{
  "num_hidden_layers": 11,
  "hidden_size": 320,
  "num_attention_heads": 5,
  "num_key_value_heads": 5,
  "head_dim": 64,
  "intermediate_size": 1280,
  "vocab_size": 12334,
  "hidden_act": "tanh_gelu",
  "norm": "layernorm",
  "norm_place": "pre",
  "norm_eps": 1e-06,
  "positions": "learned",
  "qk_norm": false,
  "attn_scale": 0.125,
  "bias": "all",
  "tie_word_embeddings": true,
  "parallel_block": false,
  "init": "normal",
  "init_std_qkv": 0.0279,
  "init_std_o": 0.00595,
  "init_std_up": 0.0279,
  "init_std_down": 0.00595,
  "optimizer": "muon",
  "learning_rate": 0.00698,
  "beta1": 0.95,
  "weight_decay": 0.022,
  "lr_head": 0.00642,
  "warmup_steps": 200,
  "schedule": "wsd",
  "decay_fraction": 0.56,
  "decay_shape": "linear",
  "final_lr_fraction": 0.1,
  "batch_tokens": 131072,
  "max_seq_len": 256,
  "doc_mask": true,
  "train_tokens": 661500000,
  "max_steps": 5047,
  "dataset": "wikipedia_en"
}
MLP neurons of a small language model. Each row is named by its layer, matrix (up: input weights) and neuron, and shows model dimensions 0-159. Each number is 128 + 24 x the weight over its row's rms, rounded and kept within 0 to 255. Numbers have three digits each.
A block is one neuron, or neurons of one layer that tend to fire together. Before each block is what it responds to, as a language model described it from the Wikipedia text at the highest values.

Responds to: Word-piece right after a short one- or two-letter word start, often in names or list and table entries: My|an|mar, O|'|Higgins, No|.|, E|arn|ed.
L3.up164:158125118121152119112126147130097145062166134162161155151187143134144112125113104115104147084098133139126111145128081111142156145112107144169147140122177107123164173114112134083132117067169138142125120120096121142111132061109147119066155150115136144131116132116124112130152117107124130128139122135145153136124192141125118105128092122166125110120099143095150131094120138135104111129109160108150158147164120077102116153120064153094116103145168113131156117121109155107101169137120154
L3.up243:125144090137126120123149126151166182148124126102152160147122130123106118124095106123114145140134145197186105126115123124104109101117113130122119170119111122078115161134123125124123163106122175149134111085176115137104106133127120088086140100148133153093094123138097109109170124134133093144185159164136151164148117135093121127121143150109122157105118129143075104123129105132115147107122132136114088136102142135103088108083142133153132092138167116135150181125069165106146106116139111
L3.up250:111186149139086103107168121138186153148133141157126125173161118137131119145110149148098116119161114117164165151128133123109110100180110098110142121122138136111128138116100143151134174132143131159142099156126160127129111146111158075133144138138167163161117083054114142132114168086147098174077121075167133117140105126105134103114147156141161055115127101110102133093086125174138136122142102165134138163144142091162151146119113065121152093113127150185135155153140147107124104063079103
L3.up314:183143101109141112134141147130196163085150134107120142148134121137135123099137101101144129135137128095166118152156127121132121102107115106158123125124172121134129117134096121139090132129137152124155127119184135140176140157141141086128134102115141137148115185136132114116158141112171092155119145111133200159130138101116171071094165176105146133093136102090154155129074134105111135151123106129166111137125137118135146135094096133130113107125119140144149143135118137152087099128075092
L3.up335:166134135129132112126145150137139152130144143178096150105122123095195114113111147111135149107173124123140128126133136124145140118130132119095109152110107146161140112097184147133084104134081161127066095127177117110100132154093131129130154130173143113094118147167099118123123095104139105130100124129139100129112101154148128061130123136110129094173154106095116111176111124142131172156152179122128149084172112126154112171118155122113146092086095073133152133166099106146091105170130102
L3.up498:119083182122101123098121134133206179088126132108122110128148134137148097114110146104172120134157123118158145132129173100152096084091134130076129092140106131125161129069146173123143159144132088133127113114156113096109090139119103131159171136132133159133153085083097140146141113124104140095125119178109136111123174133120124121137115099111099128137120147108132120157130151112130134111144175140125087130173107106115150156053138122113114111154159093124157147162147134144095074064089135
L3.up731:105130108124143083139098103139158106102149129123149140113141156154112124121132145137112120141121130117113100130148149097128114076106130127149112125124111139122175145136146161116084142108132123142120139114162105111163152151125100143114149099159080100122092097154124144143102146089140118110143141152112122098078155108099130130142073155122161138129138134141133134140187096144124133129136130100125137130118132127156107155072117101079067120112100133126130124104103155094098109119121152
L3.up745:123131101164103144167167110116117136073084103113105137137141137111132149137109105125080133125122088116108105083148122142159135097183118136170103137157148107145142098121113119114157183165144154126117107089115156098095123154115115132114124091147113131140076153130137125137132106083153088129149106110151152135129070117114138121101133145163140149116153096101085119167133143160114115110107125193139100110177133119113146108109137118100118119157107082120111134115174125072118131143114076
L3.up844:106167128061132153163127120146128160107109157155155150102078111131129103111118124132157125106132149108137113113136127119103106128079120080151108146145150148106115152165170145109132131136145148092157101136122108126137134136094115150147151085073141163149130159168100107136144085152140127169130155149129141122114159144124151070121142148116103130160115113128119115105137139139120141096108125138084152133140086121112102164141128133136138101096136149081154104113149109142128137152134123
L3.up883:106092103167150097173158136122137182123135144115129193113135121097129136156147142129102148055113123095126125118113132099083064090096145133140181142167142114139099122153128142102138150116096172140152136121127110098100112150162117187112129149070083120123131153160123158136124122102136109115150132141115120110155122145132121146108142122113147143139136120110179151137137130148113168111144134130081079112130106103144134110062179076088138128128102161146124101134148128134103113113110078
L3.up891:164173106111092084146115149107147144106146096138142145121134113134106142125150110119109117107124133137114098099103120141144115114082130078127157163145108116092095149067104110150114089090142212160145104106134156127112141085121142094147158089088109155140192123154179139142132135116115137124116096105147169143111121077152136089175132110129113109129161110085135142135122142119146091147094131114155167168133131155132095162110090140125117132144119190130136108137105146146121121155136096
L3.up895:098096139171167110144149124129133117144138113147126111124107091087120124135104130126164138159145117131113138150128117136125147159125137120120138177110127111112136126115074146148085143138160153148116132170161151103158095163092122096119128120073152122120172124156117105112133170135151143137136121168145118129118108099101118123136156134132125097128123073093090116171125119108148173113106141154148094122145131123100155137155129088125157146153186163150170149132114115130093126144155098
L3.up941:121127144140171102141176126124178110116096125154111122171138113117110126119198126110126138114095113079134112165146146134112116070154136077100093133162111120089121136128124097078141106184126111134165098132118189125136099105111136107135185135102135098099144143116104114094179143088140129142112124124141111104145160102127136111138108158182085147137129128134158149117087108157182122100135141096139117092155157149151094119103143128132116125152132109116115144151116136110120155151098085
L3.up991:136146119125111085082169136097170149121143104112131146119121128160096145115136132154105103112133160122117143112109121146108149130135117153135136099110137162149156102148152110159116116162112113111126102073151157140124131137132124126135143153123129133155154154114116118119154129117100079144103121106174063138100123134130156094156128143173100117096135130082102139146162140149118111115150146142101111085159131125090157154123107125106150106127133121140150128143128170125120083132076082
L3.up1172:127115133155142135120128132119131125106118124172136112111108162118161076099126130104091140130102121122128158110130079153125107132105144149122126128126109171144131140133107102130134104132123171147139090132138126153135108098104131119152159133155117138145055149113073084106184101092112102117108154106115130116103114127091167087160118109113175087146093098105155100174142139098124139135181133127117125134148095143148116151142152150141104123147108098107167154103112090130135094126069092
L3.up1194:132157128161086124110101103132125122122146120126148105129097143117143110144084109142153118116118137139189106111116102126089189112157144079111148121123134167126118089141098131105115132166135145177085130122137097153151167139120101145099148119172110121140165160145129098134144161122135095123129146130148109163087136121156157098156144117129108091077108079091147116106117147128128121132125062142086121107122168151120120120143176113114108095130102145180149119108130164130115112115132096

Responds to: Pipe separators between column names in the header row of Wikipedia tables, e.g. after Votes, Apps, GF in election or sports-stats tables; weaker on in-row pipes and LaTeX backslashes.
L2.up561:089127143150123158076114114117144136127145139109130124135125151117119104160128149094133133088150123129134103139144174121188120111136133129113136121138087150115124112114161161114139147165147137120098080088114112123160108110092119110129143158128138109080144105123107135125116173147103137119116095099160110127116115138144131147116060123127135145150098098084090158135068141157100128159100160144121096154092113109138127106123139170147172115107147112143140134125161107123169139106105129

Responds to: Second word-piece after a capitalized first fragment in names (Pe-ab-ody, U-ll-i, D-ent), plus "of" in "out of", "one of", "X of Y".
L2.up254:146125136118131106114137121131142119118142100123127140130100114139078118085125120099160106116139133166114090105121104125136112102096104137106146099164115140124119149131109099105105127161125125157128116114163112085188110095145076144122129110160101105122137127121143123113145154134148142108112126125120114149126177141141138097179114159123126149157134174117133156128121096140134147172088152131119116154143121110106097139070130137142125124168156116109096160079116144125106103169167115

Responds to: Pipe separators after column names in markdown table headers such as Goals, Wins, Yds, Notes in sports and discography tables; also mid-word fragments like sw-all-ow.
L3.up47:174163122123115129090157104088120167169115124097116115170169123131140116120129120111086102102103136148137147138091177150133158129104099167163181125151100115101124102109168138150150134128107144096109131115107117126117090096139153113070144130107097100139113095137066124143146152124115142158100076154168124118123170094101129121128126073110154153103109129137140131139104153139149148155115148156115119138111143118113146146154145143142155138168152116141099156148119121134155123090111168
L3.up87:127118157142108070137150138163079136130147140107164137136095147116123108170147159114124118123119112082156118103102136141134160159157142132100134150129186139055105126131165203110154089105126134105098113138141112128091116094157153106149169100161135113114168132131095124176097132143160138122173135123123156133139157115159133125088139089093133129099083151153152098103145157105109139093152134123107095157132149125081111181170119124143168134091137153114146093118175103124133128118143108
L3.up119:118123149123153100114119112140131172109171156114098082154168091110147126095129135141092135104143094084118104132102139145134115157097115147118156122138135124173175148114167109136074122095124141153129151102133127125152127127129117156126136168090144133130114093082092127194131093178184103082153163118130155159158132094104088114112117134155133166173135146125134123121089164139143160100126157154113065131090148139144158141107106154078093127113159156093158120108139130117105097123118107
L3.up197:123112112111118157138099199122112134114100129113110112107134129136166102137130103090105138086125140148110158132074101088156142118084168105190155143102132141130121094084169139123123128158097122123143112146091151135119149094099101121096119142106138116093120106123123128156120150133137139083132117098132149149114129120095114177170124128117135078134079112102137151148147172098149109179160109088174121117135143164086125117130131158164136138150132113127177167124120158120152174112117138
L3.up351:117107108093123145156121109129141146144107145124116127119130130137141139090135123110119125115136129103134133083135102127135138102133122141158079108108141134111150133072141116135130101112119117166126122107158129170099139119130100113106166154094145144126159086139133158129203143184140072159112120131142110165141107111110068093143136124101103127135143148064149119129159155121133132128153169151123128110101134143138119136101070149106098137127139163126076145139106184123124143117122154
L3.up417:123101140143133128155108140099105153142105103115094132164110139140171153134151168129130139110112113123114144106101149101185171106118155131138140102130163131109095118130116139123176133140155120114079132127167140126152119139116138095116145134131120082134144093167101113138099136126093138143107115130167126155129162125107097120138101123112168114089099127118112112156113105169114106195109130151142152123123101132059115127131143129167130123115164132146121148119124088109145107091086206
L3.up582:143160104113152120135132121166124109182111165106117124122138143142170094140103177129117097123189099123097116128059131129144118101122153102144139144127114144155149146132126096135161125169095108182193153139074085141116101097093092156118129163102121134174130082119124139120158085198114098125109140148099112126147172167118102138082091138110142090130113138111127155081094125107141144111099137129100122162094128111134167130129109164134127117117131127132117142139122133157117116123122138
L3.up725:097118165098126116122102143144112100157137092143122140157106089144134122140141116140138121117112140115152130069092130112148136156079188159150144106087145168108123122107116109107143149156112142138115124113117133111130104083150132124105125123100161115171104082126116185140116150110126182107126125127161154185144170127120131110114135154115121119128152126149128118132141120173160103150109126151136149101136105149151133127123136103110178133158141122170144107132128112146123087094117185
L3.up775:133093091123131112136175134152124124127108165149120114137102144142132114140079117158099131115126135167107143128104115083150127131095143074149165094117159120164146100089104126124128142106132120139136155104102092144101111076148150150134140157157120074153097147149123152080153130118088166158131164116135165161104145148120124127101150112138124109155140098136203121131161121108123106142128132081121128113130180124129153113142102151090137133109133116113121111159141177150130113148136042
L3.up802:139101125150126090143095124152134139141120144127093083089126120179181098147127109122188102097145101126192116138111147171174101133100123170159095143113131127152125140116127129129148114128106137116134127116119151122139123097120179145118096112134101136135140142125093138100127146153154112152152092133109085142115126120160123123127115095084145166108101094121146102161158136097150152151137127150081138124128098112151103129161100151112110101151183151166130143125133125119122158147098134
L3.up921:128171141126136134164178135129124108114104148077102113137139129140102172162103128071151159129121105130105111201124102119130102117120145097122158110117128105145145133085174209115097140131156178135116146125134150124117084114126104121141125136132133114153147082120136111140160117109115098097126151153142173179082167119104090130121118095128096135131148167164109117158141109118169162084119112093113160123159160157107137126129140088130125105150115107150116124154106170134142130121146099
L3.up1071:114114150107142161141127121131135149165090148105125117180139091096134141103114131140132118113096166113137107171148119132102099126162128151158141173142126135146075090103177132102112111094113127142122140127164140124159177132095134148104120116097115127164085100156101133135096136096085111106116147130132119143105152096144120132121103093138103114096133099098163109113136156162128115119123128075115130117142132136147122148130134118129127112145150131079122090057125148157115110156143127
L3.up1082:143134116124107136088131074139100135143134112148127108142103109134086163120084115159101110107130088111138136093116156140132133106074177162135172151177123110099121132142162152102088109154120100144131107113118112112126088159111147143116111117101119129109165094143102118131171174108112093153107141153131131165123149117133127121112109126103158098108136113135146131122163142151142123136148136091159084121119176150135129136149126153112122112131090140124135130120170144141123132075135131
L3.up1109:126118106148110144166122125158148124119152173137100099128147154108155107128110129099133148120115147109098140090121152104141137103109128124155128157133141170139126140135156157125098149144090148122110139135109075127167101104105147142108152164139122136156175086137098113156122126090130131108122132142168132118126147111106113091139126124106137092128141109135140126133142169122137135142099102125129134103138161157133123121115094125097169098090162143150121128155166171122112121107140155
L3.up1119:163151154099146141121106088121137138099157131108102123143159119109175161135101157116146116150110111136117104098171124125115160148100158125144124137116138167138085127093158062149087090108142118109148121060106155150177147128070137090131084124142145098161141120151114148147112139122157136122087122114121104126100128170101107082110130110150139138150151122084102159144138120121127101147156118148166104117146132090119115102123090168095104130115166121108121119094125152151120095128102111
L3.up1253:122139155076125167138089175092137087139210151095116102160078156107182128145122108117105146134116154179112152126113119122153138094104134103107137131112113091158164181119112134128145147079135104166110153136154120133125118103136137167152135129085136138137107137109104185103129118108150086130147078147140126129119136124100126115147150133136106155086103149105126090198135151125115120086134151110109155152105094121144134115114123146151155151150154176133142122148132098120143108134113163

Responds to: First word piece right after a line break, "(" or table cell, often capital C (Census, Credits, Cash), plus table pipe separators.
L8.up278:137124123109135105114154063109108120123090139108182158123137128096118082152084141096153162156119129098182155207155139157146128101145115169146165138156146145111133153109116111082129145081146110106128082091132161105120134115122082114135117119102132103099144129114141104105122099078183129113145134118132139129171176136122093148141162122131127069088144079116097128139154139136136149143137129132109157103179165118143109139181083088145128109092118093137148101134166128091117163137123159
L8.up516:150065132144101106109087085111121148154137142090109129156141160123076131127120147169132144111122144152146134125129069157131159112150132158115132082132120114078148111133162204113142133120136151129109149114109106136081163093165102091142150148133108123077122143159125175124112105103122115147131114116141085142149156120158157138143175150126129138104107128114128133148122113126121126146134139183112113142134115138138110125132145151138148100184186137079083145132162151127120103131144150
L8.up1191:099119087152127112157106102118165093127100159129125126120136090109115125149070111127123092115127158096148150139099136133128134095120133130110131081120155153173157153137102135111122097087119097131125076113145108139098173163150159155124127177147137159109130117115094104152112129117125167107085134167163110134139160115129135158104211132169090142158114125105093154156115110129133116099105116122097145147119128141114182120132127109107115095165116114185103149082156134063107147151110140
L8.up1239:146124144152136065109131122145131118096135121134169159127167102157141110083165122149090138157176086187111123147152100105126136135159132107134163132138122114115089140089103130108110108082162117121122120119124140141151156135171168132152116144128102097120125097074147123140154122091117147087113135119108104145149091096103065158135145135149110170149106138120078111111087124113172152120126168096139138137163127109144137158131110152113161128112180140120104137126107134103147114149152106

Responds to: Second piece of a word split off after a lone first letter, often C at line or heading start, e.g. C-y-ber, C-as-ino, M-ort-en.
L3.up139:149125134181121105138154097092121140119098118139104140157100141117153118132119133097109101147126155093128082109093120109109152123146138142137125153104131136141120128147165140082161152157097138111140093119170130087105114052137142080088126091125125135110129145159149110148123126106112132142150080135133160111109156118132140118170126127143143137107154122142114128163120115139091138094123160117141082161112159137111108165098132164101120098113164123130122139162104139136103173127131096
L3.up216:120152116169140127193133173127123141142117090139131101137104177116147117155150089144128101147119169125135133113176147104132181109126117130096141125143142150143101113157122153133133146096113161120099108125106116117142104143165177094174116105128130151146122163110130129113162133068138127086146139100150114112108134127133106163117153127132144116191163145141105108137081107120137114154111121137125134153142096157136086107167117152083150157122116111092136111152139110131098161078132136
L3.up298:174139112157061119099148145137126139107175145120140156119139165097144098132116109133127104127158091121102107147129126122130119111163085115083139095099117156134106127165131085116164109144140163111109117135096107143132100108109114130153132149102127107109147084167123101150122105115166154110137117128136139130098121136148122116106146110094171112151083107148177115130169117112144139139134084140124115131120094125085168126082146145129090121131130116095114143154153165109127115140112114
L3.up338:122108121122127129146127119133130141132073152101102144124131163144150112164121134096108134119094170147153105164151153122116128114146108144114156162119158115143124131140131165107139083083094149119194058144143130132131129179115129092131086126127141098156113130094178139107126091111160135138152119133107142169144139145158139102129119143156103149103145132064083087149076185084134153113120153155113152124123142098127170124106103121126122133128091094121135131150136123149136132116120130
L3.up361:104147113144109121109156130164125116120166125131157132096107128124145143125109093106119095147132164102111136069130136121112158126140142112164151133142155121082157107140143110087146157047140177167112114121142136121171103119132159152108152146136118103092095087112140127127109075143151135136135121106176147117097116134129140176157121123165099124121132125113144140156113112140120157065131146136137125129142109122152140150143083122169109123143140089155176125171172120124112132091125083
L3.up462:140102076121129165166137162128137105159122133135170135118122157115120156152126098146147155119147146163116155107172142115103156136138126116104167150096085143091111128125141101125164146111121113142119130136137112126074145116125096116123115113135157122092147114114115172153126120096154141140140071127143109162121157136133125117135155148112123129129130119140187133105123135099098158121107123111171062096164107110141081139157129153152101127127105121139117110172110105108078140102159093
L3.up477:157131107115143142141165155160156126125139155118107100150109164130156117132131120168139108122129168172109130088151122153136141147128086121113162143090131101097107133139158129134134165154160099137118133089173081112141139179143108098126139116142186137111136098112146134136144098148142080098123133067115113110137141169141141137165120095106123104133092131101142142138148112105139095120094107146146136131133144100152149134129153106139113147153136078127086134132123153097117130121145086
L3.up656:183125134114114130108173108135174137127110126135140092116127139100142109119144164087171091124105143150135136149096068124093106106168123084131120093078145153110075101139113150084154152086134099104129119104132089129095142152130180115117145126129123152065119105105145130103112114116117096105161109132134143136124125133128128140147148168127120126133152087089122153150151152133129113086149094160124110154132068140144139141139161060106114132141147122151151129131120111111125134080163148
L3.up751:130168153165123146128093138117110104129123113135108121135095140130139118170082135149098116113147138135129153171122166132084128134139147116111168131106129155122106137099157131109141124122130146120127100119143122100130172097144114128114115137110142136134126144136161175143084156117107101114118094091148107099124150106126143140147129108160133104139116118095147135122168134090127118080137115133145087154117143122123184148142100141093112129166158116141172140141136154159124140096135155
L3.up753:127132127142131129121097096118113101075140176114092126133122118138112130118156141135166128077136189139129154134132056140130108124098127110110108123105106092151115116135105105103134139098105105184130166132167103135111118168130142147102155126130140102131135127149108122128116085116146121106145149111115151141091118127159098167147163155136092084139111132142142152122137179145117145130112111144114108130163105083125146143140075115111128127174111137157111140092103136147076095142129084
L3.up764:116109141121114149133140129174134127137104135150111131119128119095135134121152121137113076140152147101143157108149092118100110084162130109104113169148137130110157097098114106138106082091131121115121114126133111056110094149166111127117133160138131146099171121183081129124134160136106110100167104156148145101104105135164120125107144125145133134110084146142157056166123097146074148143145146155109107149122135131149118102109139143126099177130105181121145143150115092115144166151123140
L3.up832:131130083165096120160110102114112150100144133111139142118134161114161103137123196128189108100160144097141137177169171169103156123143155103130138123111150097164149092144096109096133091128125136132170138060128112143133122130125137127136147123129134138157142140130150160129145112080147145126132101087121099113082126158142115115153114083152134146149080114092133110137147153167102170125138107119125126127106138092133108142120114133147084137139175132136155100110102160136114127113143130
L3.up995:120124158142129136114131132123140169153105166107134111133138158129123122181105157163179134179119118173106139108142091127090109130153138085113138124105119075145113101157133109112124154106123121146124148152194120136175139139100070106080117102149137121141130117130115151136120129099074138125175115111093102141122135149163101106129131121148135084132108143088095108138112178120095155134125143124142173173132079142138112151175115176119094146109142125108158127130122100059124106146145114
L3.up1169:128131109107126145136102129128141155122120169090131139115160142099170151164131075130200124144125090103079148142133117127106101100078180127122120130138121105100126099141103120120162109153108124132142084104133136134110124144108126132125130152107125128121155112105149139136090168122110173152152124126147109117112172108119121102175123101109167116148132096158136140120106101132116110120096144132178155198112105126105115160133095128146147132124120129147102169130138147118067142104115113
L3.up1178:167112107148125135110137133146143152147157102147143113111114163145160098086106099132113128120173138133125105136133103108139144127096167142137171142128110131128183130097133129132137109114168078138100152139153132148151129128103148120105159092115128144131141121172136146145140126161132111120141086131106129122148099105148099127156131097145153122102150139079144161151102135200124113123137144092102082157131092067119071125116135149123108108115124124168112169131128123148089147135128108
L3.up1210:100114094201161145117102131096132135142093137160165125143134161114086095122130175128159093118139139120103117145126160115109158113076141127102162123141147156072138161165137146084168151124148110131125174083170092103137099153147068157098115134109114147113145132129128140155144152130117156061103140085146122137093110169134112113128110152112137071138120153097166163100151150120105149098111112123132129164088145153092098122150097146115148114107148123111141123110121062113115133116063122

Responds to: Word pieces inside foreign, mostly French, words and names in titles, places and credits, such as v-oir, Éd-itions, Sar-re-bourg, Ach-our.
L8.up44:130139092155137131139133137135172134148142124176125150154107136098126133127149128117093101142108135114132105105119140146135129098100171133155152118145090115107094125140137092129110161145111140149106115198117162161113097144110104122116156101142142139167117157090123130143148102082146133128099137132120140159113121099126127134088139163141099126078125135129135118136100098150181153072148146113108170128148158152077133164110132102139117100130158114139192167112140122160074103148097140
L8.up859:156132134168087134123076092121136154159113087154146133100104134108172122092144163101099148137100126145138118118123081120101120122132116197181153140187103119119139144114119151130168116098158142142126150145112122095145073113139155114055148145172132131142150136124100159124136143119122142135152137139123151133157138060105134117085095088150107150175120133120098161139110119077130117164113135117137151131145121103111112100121136093101102166168128125121132161138137130116137200171112156
L8.up1159:170135094116130147109105120097140128101105097132124142144173122104146116109153135160076110129080126140121096184142113146106122098151142146151108118138154128133100137113070128174137160112114140154144167181149144126099099129127124152101116143127084121101104137111081113123117110089109132139089125139125097144118138137134195164146125089116127122142154131123133166151112086112128122113181133078146096134104167104141111137113148149150132114164123111140095135145140140153115116070132117
L8.up1259:135124110163118182141165130155153118136155121120164129113122122119110106140111143143104152098151163143125115130140122143178119109153124086116138125129125107143091131126164090128119132118199137150113168104147149147106152116146091147134154140153147152158132117096092098142094125144118125080106149146115121166110112133159100095109129118089111126134124114119127150132111123140124141119139149094129156137118135124108117151144187121120121098112133139159136105146120134103090113159122172

Responds to: The second word piece of a capitalized word right after its first letter or letters, mostly in section headings, titles and names, e.g. S-ign-ificance, H-erm-ione, Des-ign.
L2.up345:120147139114147137144123136114167164098132133088166132125105100144137103119143097129158100086169147119136157118158107134101140111120141125126175119159132129089150136123141093146137098114116087167091120124129109095139131133151137127113129105141128163118186118155110155134172168088121121174129136139087135077127159091142147092153118120168149138118101126130186140119135117152131110172170076071087110179134126096120152113150092164174097137145146137128103128122149109134110082139163101